config.toml
norm_place = "pre"
qk_norm = true
tie_word_embeddings = false
parallel_block = true
beta1 = 0.95
doc_mask = true
MLP neurons of a small language model. Each row is named by its layer, matrix (down: output weights) and neuron, and shows model dimensions 0-191. Each number is 500 + 50 x the weight over its row's rms, rounded and kept within 0 to 999. Numbers have three digits each. A neuron's up and down rows have the sign that makes its largest values positive.
Before each neuron's rows, "fires before" lists the tokens most often just after its 100 highest values on Wikipedia text that the model never trained on. A number after a token or word is its count.

fires before: "ity" 25, "on" 12, "e" 10, "ust" 8, "y" 8, " on" 7
L14.down176:467470454580488513563547455480435433601554484496493425536583569465446527509451468515511548472534498495492425472551434517499462502529504419456539514484538498495421423471585517517543467457532581475494518524522495397505508553499513473587542517540537471542555473462577581571514475528528474560593568498428457556508550433463555555485476442513376458588465535450531474560416462488574516487454410464559454508503522467483520506558609577455508555493590524467467464444529604428498510454442473495440458510444451506488463422505433447526457556545539431487621546461502471453489376584559557634

fires before: "ers" 23, "ed" 16, "er" 7, "s" 7, "ing" 6
L14.down856:531507534482551497381512445449521513473498479478475506475476409493571460434492526490513514436433467532509507451416508450494530476537464544484550550429485555494468531452469565579465413560578498553437500567538609417455536482512608551506502493577472450427527485554522607449553469498502485500444456380494493512586514464481582557442489541504459515542373514477503544455531376490573526524438512577602527516419563546560480526527542498430575372561399473430462517504500481555498556543603513530626510538502466457575507478466564456523430509469562450469497559480467546505546525472422462501

fires before: "on" 26, "ies" 10, "e" 7, "h" 6, "ion" 6, "re" 5
L9.down620:532536479583546505478605455433499592543576566582503462478523483520429459471554486435469568470562510440501535496499493467520437533443410462515570503529524385457412473594562471487463536467561455471457507530487467514467476482345507457484519572505475486487517454519570618515460559442432492521467477478495487476532514495464475516531549521534555456504510559479553527580555595532545569517466541458560599503525548494436556525526524463506541473439509474520607515493476571474454512468524477434444434499561497440487417454575405501543514592447539467470629554408475532493553522658451435574

fires before: "op" 26, "t" 18, "n" 6, "ut" 5, "e" 4
L13.down299:447489472509514487509516490537486556600441558486631549465569401545548449592600528572444498502552524494525426507514508550381442455586507477534439544477651565561475530470455499459467603481443559446500428520483512442616540457497458531553469462497530529566457532504449434526497488468477476486444440484359492507454478526478554433466441434547533516498527532547560496515580427530492514521478563432491510411482507534431487420510551497558471461598528476556509567569529548435533501441498591526498466396459518477496551514546515607443559562556534541559488526509492531464412544432465498527

fires before: "n" 36, "," 20, "e" 6, "a" 5
L11.down369:482465565566488474487548500548426521567519445480513474477549517574452601548511547427463521476536503540492442437579515480498510585579590595536444646551480539489508534447440529615457554520546597602631493421386537447539541463545571511571485489535523548545527523455533449535589499476509457518544493540487472534485534521505488464530546485493440495449494548529441500508487441489445494472512526572433546535454474433440535451502522528572392415497497561500445562491551543482554496418502501460521502431447548573520476511532627524485513491598416503399590555501478458563469476483487587561

fires before: "1" 17, "0" 14, "2" 12, "4" 9, "3" 6
L3.down272:572525529508609510487476488424508454461503490563480523508581445543527429558481534545475556547504540502548506471518471514552482494524497435429480469470526579498428521468402596584461480494428465485448443468524446561532621505424515489557588501546593529497505442545520419437442433440469501516571456528493496435629526513426589471466502518500545555545504457510499550523479514504554467649546548411436519478512530523411529432501469539475581555602467438458537539539515508493450496568452457469561569560552552499479525584512425500568424539550466457552518400484563537528545596451388496536

fires before: "0" 22, "1" 17, "m" 6, "7" 5
L13.down460:497510507560656496529496520489574489396475487484557501458504513460611454464555476515562475519575485424485459517439529504494491500539497514509539514472535555453473535503596573548413477419465484456444554488493449534506485584554511511529423447506474568494513487470477501440540459432464391565517495594504555488457482409469562463540407483425474542512419450534513561558487527480470505535533467464550533594431414518378511384495520572476595534472484457442423519556433553501465529511503424430505515410461529509507462555507514375578390463503495416512441450470537413448481453518546553587

fires before: "er" 69, "ar" 22
L18.down228:512475486463372445463464457503640482562458583522517539522512505542468532575587466514559564459531457464503553580436534501506466468396602477510546449460463525532512408448514448546399449490493444482489497537485497512400483567490471476547475561560566423511540541534510502486465400528518547547467492542506451464587522503522484460439491508495627459557508493508504421595542521510566425496513480476481500535512513569468547539472523460491510455546594588401598416477516545540414552478483490575512478443459476523442492423521480549474425452509462532595447557354427559441493488604513526460

fires before: "her" 39, "h" 6, "g" 5, "s" 4
L9.down168:553378477506520463406511469599621507472500518604467520426487426462467452553556430554554510497523522545426553436464547474494494469440413519402603531471470469500539501473543434496555358467551498569456458524467537495450491549516508456544515481434487454480517565513491560489403592518527467468456556459458453430473618472504495507357545529511483542501507532518546560550499497429467595504451516448493481405525461501515461489525427507471479511518522420402566565564426530473458545508577532497517493478524451415439535528450495488393499509538545407471471537593472508438456465437437565476

fires before: "e" 19, "a" 10, "ing" 9, "k" 9, "er" 7, "ic" 6
L20.down272:432413460544475482417478536557473455413588510516499515435445441527443416523491511498513557510513510568462444456513387494540544508428521492550482506484551541562488569473553495497535524581581458488501503589520473526493456478456612440500510433574501537477474574504510523492511382533500471478526497454415525546444529433500512483516524490521510467487415534475570522457503499483464545466480433471506542485534525536602512601547418542503415546431498596547503482449509498638524545489475521468411449425519533440484465368505490463602521435580515410554389456501494503458540318503494558551

fires before: "at" 18, "ak" 16, "ag" 15, "k" 6, "as" 6, "a" 6
L18.down545:360489543555488563478399443446477472498579478531397466540456532515518479478452535506472549468476478499578574505527450434607512459472541420480530465483461460562503507448497516572485442553526586584627482581592431430498438524481540400442533492514477454626498577567419580497520437486402544465440479505519464520530485454530486464494519574559511539407460511531552513452535465496506414543444420539543517640502504498519620508511462537414511506520481533467465516468450464566545509499461545544496515399469523565484529478500418531466535468497452510424449589455481543530508406441526510485

fires before: "er" 64, "g" 10
L18.down918:577469484611400451372465491573603441489493397495498481480423443506426479465505456403599525463515506469475448536445591495500464418462434535437528465452491500485525515450523494518524435438408467426510526459516599492488462474471400524433453556465484521512509500497477552505478469540625549542468440427517457417496547504498486500428480529508502449474462481552478545580494388427607499457497464483450566462491585505565571480488449491469525420488496398459422443411471559466463536450538559549501489477462436590478593423500482476502539524502487537424492630529489506510491544517443557514

fires before: "as" 25, "ver" 14, "le" 13, "e" 9, "at" 8, "qu" 8
L3.down649:496569555543419567512414504498510442460518463681563428472477417466460527508579491470463402461429557480500514557428468448505486455564468448430496485489436540471489497520502540481559446463544512478496537572408496500450492472497495479482473430457478482576495637483480480510506503457470481546513485463505442560558430511495512510540658569547399490609539574543552515505465453555433461539455402479379539549517506527503514500546467505599483582559600525549560457432465475476488429459445482488510529530457535550511499507484518517453513500549462546456483637496356552501555534506544502515